Weights of a small transformer language model.
Size: 15 layers, width 224, 4 heads of 64, MLP 896 quick GELU, 10.6M parameters.
Architecture: biases, tied embeddings.
MLP neurons of a small language model. Each row is named by its layer, matrix (up: input weights; down: output weights) and neuron, and shows model dimensions 16-143. Each number is 500 + 50 x the weight over its row's rms, rounded and kept within 0 to 999. Numbers have three digits each.
Before each neuron's rows, "fires after" lists the tokens most often just before its 100 highest values on Wikipedia text that the model never trained on; "fires before" lists the tokens most often just after its 100 highest values on Wikipedia text that the model never trained on.

fires after: "|", "é", "5", "6", "8", "2"
fires before: "| ", "ost "
L11.up792:561431477405569402548408525627453531512527466460488471472518503523507508549528498628473423462475534466538598494543488473551458490475468483546575492545426453427469513552549527518481462585419459506527411486415477477500520574487460553588484503499645561376484460545504424524486436470477520477474450539462516507447423463516532492375453524436504442517566493561443480500486575478465529392495
L11.down792:475565460493462608467483454454522492422463581432524499474569517446516417532527502540465472440556503447492492468510551426620440465556571502559476566505483535549579501435486488498467403482502504417563488492494479525472536517504482551424554558388385448636556574486467548455400513554542477581519519481566593340487601577542527441524423449496451514370509442545578501504477516540464558477553

fires after: "| ", "as ", "(", "\n\n", "is "
fires before: "| ", "|", "ang", "indic"
L10.up824:435514483580549489487461494531438517561466402479508469481366530460520503519452564460476454486467482523538562407486494521488483391546438527496446428468467504527389484575444469451494521420542473579597514539485469507482459560483549467579597413484469575411444512441453447542522529466492532487514499441382525477503518479508536464464573437573446415520531518495382519575515540456515564491555
L10.down824:531475536511450441497457572521628541533506498479490487474498561507476476513406467472454454558491470551428566543523422518473509522516535548510509548546598533444484457574598505472567467474324402441516622531476618582528548473467444468516480490440461551579404440450512495500479516531460507538536470628529529533496526508397458452464609494477456538521491511443552495480535498446499488501597

fires after: "| ", "\n", "Ad"
fires before: "| ", "Party ", "1 ", "tion"
L10.up2:486462432556550498522482444507403593515494448399475492552551388509537526421439519515513485485619471498503518479551517529476481600541417506523543593488470490460524517527499458406463487375470439477481536481623451436470595459511533472522443454427485468537538550505460487589457444491447526474514521552456441431567564479495560438479408545495448401599560520599474425573536510483511400459460
L10.down2:471533504446550547448425498423620514542488550462421556493523473539533471563478488533575558539499530476491465502388514580497538425487513372566414443438451502539513406564513500471449527521402599579439485609503580466485473558543463562500518445522420565497428519460426399547511485437465471460466492485541485469394510533500539486511527530586557474457529462503564423479415487538384499505441

fires after: "| ", "and ", "the ", "a "
fires before: "| ", "gan", "|", "b", "ried "
L11.up51:498596568544431441509439530489497491386420459589516562586430500447554529449535505549505509468498496502500514487491488561513450483504492505403428470561513474450452486529463410448547430424495460507431554468444457578495524446556589467593525468408573476515522537459426504480585441584532486522491446527532470541505501473610551514554514576535431457550538595531423510500520488504472519443456
L11.down51:533559601464416422488484592516508432494471517553496475492551586546492546510405559558466556567411589502470547470441494462500487511530551471413466627507501530540520513468499484486461474492540445542496534527505560454429452461504411571576450470571480552456465552473482376422555514405535535406437541412522527460494565559528470479428509538508474516539452460534563470459543513558488445461447

fires after: "| ", ".", "Liberal "
fires before: "| ", "ats ", "hold "
L12.up130:523567591559504490426523567471474442510472465509452519532507478458561579428420523477451475533540436484475472506449498452427558477595553397483360550470517371489517580449453453533581477446420517499539415524492571505572570459485463516518485558529517411543447514497487522511411486537562497424474450515408435516586455512500457510462511545464387516524659468517452504432532448536342549481480
L12.down130:626505467459490465554475499572546518471561489549522487497477493540511442587493577490507609483498508582476531428518450489474449489506460508452496518542475567506498394481445581557494507524573514570513549590474414486471523465458571432515513460479466527534512512484508528436607470488485520501494484412584433505442619456569602481404421413490549512485397488531511508512502557368553443560501

fires after: "| ", ".", "Q"
fires before: ".", "| ", "% "
L10.up786:531563589507517500545530467481519483509478416500472460410428512575498515381560540499495519511523454531449537461603520481547429520509456624462451462409457545441470567505533433452453537438438466509456461509489595465370486473508481548531455452501539598497527521534430557486495464448567527441534484487492471473459462499514509507451551542597497440624493413552457480427523441470469464498484
L10.down786:525458479531552465597445504479470501479515495476515481564525520511467278469523478426513523588521561540502445479483456464502626502436420418506473487565397513498515482458449582456483495517563494445537573524503528515538515516559385451486496436486563442512493422529483477461526543538391476525493410533430616515590429467522496447487504476428423537381550537497518506558480576509588493480539

fires after: "- ", "–", "| ", ", ", "\n", "In "
fires before: "7", "6", "6 ", "7 ", "5", "8"
L12.up302:561510502562460454490394477466481514449512531558537492405509532502501560487478533520394490491551472555510541440475482525459524514402501472366444457498505386565468535441485486451449475467448431549390519544514498563457578506574547418512521384477433519521484543642488534517489508488546514501544556464455526367545551425494521486485521530494486434527518446523484514487485549467468392536481
L12.down302:501458492546448591500444461506466548465489554443510453510400587585385587469476591489525465418563636533483548564586496472512508501549459564523504506466547580483491445497413467522502516543499573532401513503415557543488450500505524558523496479531518546587576504544400429568435482526551452517487517511462502566436484484429524481490508568478536509533539490527458441478405440598459551529352

fires after: "| ", "==="
fires before: "|", "| ", "ug"
L10.up180:517482448575563494511519478535480550505552578526643503479429569467588515493446488454424437490513558517499529442496412468515494571480427477438473506537547443457440524491493548435502506434377561566494474529525530485525496482512417517552494388397565435471444580574513444490583401495446509499452458468477479497496413463547519438525651394454524533617530445489449523486501430421536542450536
L10.down180:489543547549466542497500574483505480566495587579472545490497486509446544511496481439409447555458579552472453496472489580566462507480512515404518499397526537442500496522545517401491564455553527543512521530529502451474444500598388441567462556479494477630532561586552469443346513572436453500511489438556528507548522532488503461561477435540496563539543456470489502480562449611565556481553

fires after: "| ", " ", "et ", "— "
fires before: "| ", " ", "R", "|"
L4.up13:492514470475567486496456479603546558468509529499465466456478527394511528522554485477502511493546437601543453500519408480531473442468420526468411455450550483595510415428485433492485418569400505476449492476434510516495506522587441490615474519503580487480425404436453487504501423505517623520533451546520371453529495462524627530561557536525480484484518418576492511483491496517436467552513
L4.down13:569445525463507504431525411528531486532533514554500561555528597488463553491545581570488444508545468593524461509509533461446427468443556541478549527587482430492518388506564477549448483481471520510467517517489504415511445448531491559455456464553556539589559453648521452473486479458503414364489492483660504614480485523494538497518534512492539500540530489559486548491535425500502499508577

fires after: "% ", "."
fires before: "% ", "| ", "|", "0", " ", "−"
L4.up269:509514505462614443461514509453530609529437511572526405460516540383491509440538477378445559491478465548462537527501479524434504468480452496362469447573537512577441502434441463514465489455432550530492506412476582502533441515518471467679575399536524470394394444457503490499514413504489478404509441508444447451501513475489499511551565494563378563497514466546481501481506540486520512428441
L4.down269:674558568428544492525529374452470421474557579465512486469439604492605550509507441556509527417448473558537472487525417539570504527507422449463488497549426471545529434536481533475447460472518533539518538498546497512514488464544478522554461466404453580485496391459426536537488454431520496449510515521551368413485479471606511570542539553474548571548469493495504552615456541477466485501496

fires after: ".", "| ", "ing "
fires before: "% ", ",", " "
L12.up847:507538503552578479539522517559493555495520499511525515514507561586510513486518571486477586457556495557466512607529484534440539454420485496495451446643472483448445525447470429488403490521439620476540474432442467480500598431508537469581516515522558512546445402518488468506554477535484549487512459502566473491442499506418555439467574482464341500481579522531376500509553482418527523412381
L12.down847:587397611507509489419564569552532460486602460498443569401477425481556490486485533467453539551479485514514430435556423516565583540434540511549568451460548405490500512425512544538482468495438423514455476490510427347536565473604498584540554554525541483537515541469468482434546565564537446549524533467459463414592499462520487470575465520553493524539524493567551458596443494476464468494621

fires after: "| ", "g", "n"
fires before: "| "
L12.up774:474485476477542544579470484563438542487480489488487546471469511486581536480503539445505478430500549533544508423479473540571455566428422514488453497535542510455516480488474444471534450452501459484470478468468510473467482581425493453522523529438443596528524456511422475535518435569514576527517404468433550450504436308508544414536535443607424512482527367511581442503475435520430538428387
L12.down774:454495463440467438503656492464525501502528499480510568468537530476459556512498528532456458495504482434517583455543477479439482530533435537505514455558547479631470553545499473405425471546427537500596445490462568499523554475454432497470509560480405556453462576497563476591519495495665541501446531520547462542384568514509445521485488495425566477488480505493486446490471396493505557496566

fires after: "| ", ".", "by ", "n", "12"
fires before: "| ", "|"
L8.up814:548460568498518529519506484539502429412477439561533509508466530486559525474490542456456529399432471513538421525421484581487495464418523567489401459573518574527478484528590529485487523503448559463458416608472491540437479540543511524541527628536537519453553479452432486582528457518404648502494436481504483480579478486473543444507553489502505503611504426570490493573504467470462524482476
L8.down814:539574490475441517468615497503518444560481465588469542434504473547540518604519525516442638504527485438425483534503503478488524538405538565655581553375501607516493467519461500461593573555390468489563414490556465434498531534468433600448479487535516486434484436479454503490496481418497581492495453488530446431434488501512444429581501450506554475562446536481458507523502558463515523542478

fires after: "| ", "."
fires before: "| ", "==", "In ", "|"
L9.up871:470515573539506408402596513509504481530381477408533419449444507479564437467493603553487538504565446507508588554610452569444501469568483538534474451540558539482507528561544414525579528467377459499566513611555498561455502527530483521584497511487431558535441451435496580523447475530518550455513532479503456504455525471525463428553500458554500456597587442580573512470572467506456490561513
L9.down871:476521503547514503495494477468499477469474497487531474503482485498522000510498523513484516512540481487502538501531481555453526518518505489502502486539503494505513501497525486497492468507480495518527513520532503476501516514505481476498488488511501535506488533502498508524650480501491516487486501531474497489504493492488484477512497518489512486497560486525526527510554535471465510503482

fires after: "\n", "| ", "–", ", "
fires before: ". ", "8", "8 ", "| ", "7", "9"
L12.up0:440409429494438555520413468462475518505419454520516483485476470548504512506489621438467536485540524515460547567464523431502587585468400451477438460614420423496496533546477499468568502502449428477479474493569455485482427467496417473524527505454552481556430451527567552517604480411552485453417480440528478599535517503549517411507626498459443466604590492459560403593444510475500538535527
L12.down0:501437530477612517480563536563492481507423588532401470452538557448428679515464482514564542471449512519520550553571478476493544519531537420555592516445565523463489475444480452467562530559500542483529553515551480488440480555421472498459464496411569538487480493399451458442336503596484486390561476535549456510485550583426454479503416439527477555479465535461481563513515460540462499419454

fires after: "| ", " ", "o", "% ", "the ", "."
fires before: "\n", "|", ".", "% ", "end"
L9.up790:443484466536434501467478496477551557539480491485458426525442506617472532653426550548506541455552505503451532485468461504409455452471445579479436491523428543517501444568560520473455431547449486445518532490527486469485473538469567528594481475497591425490466491529572407542480517343515525465480535485521519483533560423504558458493543533544455476495496411464520465451477563494489388463510
L9.down790:429492538485410438442501419439470476475423418500530488509478529443482567441522454434496552490527514535457496541502419424479533440539520519456575462477610532474475553526466540451519500453513363507481544458538518470540561502514589458412538616398489448527558503541526504409446485517559434502497525516438575441533563559464536550504468592480522510480499521620483427520540504425443621435428

fires after: "| ", "2", "0", "1"
fires before: "| ", "0 ", "1 ", "3 ", "7 ", "2 "
L9.up689:501462446569459549532499495599395497404424465518560558514484467387540516455505546499430451476549515514498513533483479545451468540502461451520505502493487604428451488536515500450532489512398534505424457514524528537489512477514480560470533479500487587426521491540496471537404502596504524477534573552484495509482539500564467478401473496368465465588527584567433431562604505403441469417520
L9.down689:385496482469477483419439409452496508472440433496431492549417503472499584472427505459551468533547535561483583475424566497511552519467634447443542490523430449581548504514509514478546471548482384523464501508522556446439435539561511397469554503419476497544507517509542553475403419450488490518431532523454511499572571512600538512513458611596484587411480442496517466571472490629481529516481

fires after: "| ", "|", "|---|---|---|"
fires before: "| "
L12.up853:472486462596422481414495422542410574548523596461563494513446523444510513497471576431425488512450535410470521527472494640497586440480458510531540501554544536543538512566514475460565455387509518508457556527496489528437463462562565486552491450403479423467452492419402367511497463566504566508445552472515494515531485521508503482515533524493538497439551440527515437484534537452473568470418
L12.down853:435605527523517499509498523499521459410526503545415520502590513528423561504517463554467547553467507421498488441527595488490454472498488499467504443461516531434502439527567498456480451445500444525467471472517489404434520426426468572486517495519515544508616523562454554537479483426632500476453579483405570525475585462460401594490459521497502534449491581495496492542562556519529534562410

fires after: "| ", ",", "1", "–"
fires before: "| ", "', ", "'", "September "
L6.up33:509512547483424474544500496446524608439438540456499470407537511502512520480489543550486463489513420416439530533493369544426580462491463575460599434561571594484422577406558513534454513464459532530464483527553567524466500490533480492593509454552564537450436548432447508521438429462521507461539482538474379524419578462513489475477568528467469494560547433592509520632566463535391542458462
L6.down33:530498422428427494466533537432527389507534540395478531525502449472529512542482511576530508457564497502457486508525599460500577498473527656530548477550507547543517523439472487407493525477530470388621484531431554567474590405584445484531449487465508434417381486485522481450463524484545559477521488490549509549376503519479493520482524398591523494588449470572479512526476521457405463559447

fires after: "| "
fires before: "| ", "|"
L6.up760:420436530607458553508512526494490588451478502459514514480454474463517504419426472529448476429511557456494555491514427508451527488520369548509456517532489502483430501517447445498520547444463572459552505554558430498507570508482459519569552512419542476383461444481505544526476544490388545566466454462557424445416476430477552436441550469623466456460532523487445461540518454534485496552476
L6.down760:572586453507491435537462552509500461485525489544396509395580502503442463495436460583407555479548439498450617522500452545545461466465539417439486459485677466516522400549529441534417382456521453561564498441426592450466536485480496487492493517486492562514456459503559517532494495490607494555566529499544474544455507455542526485473485574509504587482504427533426433463484563529411417440507

fires after: "–", "Athle", "7", "Cup"
fires before: "| ", "|"
L4.up875:520501595511441541461430494553562530460464507447554478439409501493506522462528540568403542494520473508478498553453524585542554424498529429367511519525543455519473523469514496492500421533436452498452493428470471510353477480484507547460439446489546433444447414475540511509504390587459556480446550550558432537579487467479521427562488534502530488529508441546525482573478580470474541515463
L4.down875:533507403507629446498503486392407555524573445529472521496594517456462498466549515444560479532510482471445589463584417451417451585471462556526471496521484507546484482485475440516515527496448571506562487505491499509567511528566464464538511538508470619509483499533437529487501596413535444493457490549438519460457537564573491544533509507575468526481524480458436382444538478544499473442582

fires after: "in ", "In ", "–"
fires before: "2", "8", "6", "4", "5", "7"
L10.up578:446591476522614503479506472482437477389525526453484476481528519433457507529530370456510527475581447533502531390483500565519494440561517515397430544491584478525494501467533465422429461528368493519453460540543538410463497464493508477527541490603512520493434477566533515486477493451565480543498473445505452527508499514582491455480423435453532453455602506479422482557548572574517522500405
L10.down578:608581441500487603595533474509518582582451446467514513502525468455549307553443566496568442501586535530470462457582483507467538540495470412495412457475459523460511486606444493515554544517447493508464457502468551578586466481436528518534483470430545426555443541446521510513499547456552527501460494579429500474455462476436507530433473514496511560575457579427614556489478531434506429557477

fires after: "| "
fires before: "| "
L4.up837:491555485609490549514461466505476448525486503481542542464458545452566512396409410598569441539459516531458480537394476565468501459439516505535585485536505448427510459587519508491504573398510492421559531488499497493368556561620485443501520639438539505516509492542539411533511495454465533464458498529518510403640625463446553437422427516520553445438522567465476372498455431483450499484504
L4.down837:561540432507522551507474501490560484512519513493501540495426623490510528502532558485523527418453449505521542504398519433631502464430512512541547469489454501600535443446515458434544448495474568420546485523537438581509433466468550573498521373530501587428404481491430398445500562500511495454538393456578472582510459508515468475446514485555532440642495496486541582470501437511508498550447

fires after: "| ", "0 ", ") ", "2 ", "7 "
fires before: "| ", ".", "0 ", "2 "
L9.up91:488473590508478552562487535547426549435502529490544525385504510432549520435512501522450579450526535472538484539606453532437512550466440509480501483536583586427374537500547523490463514534425604428467561528549491547498499424467502573565501511612429519439448537437433523543502500542372558490475532523563415528440453489543491524322489400396475474557544454508420476550498471431469558449543
L9.down91:490555563462534513540369416405552434515524517512543604529449492434523421506495452452454612485416527547460422479454556490488464501485527432398439533479473495472541442462562472569511505494635545511512468428504472533482522502446501605500553504504504524490485539491516518472431496558466513515512482538510497529522503476540580547459458548508498627381416471529491435561558465550499574420534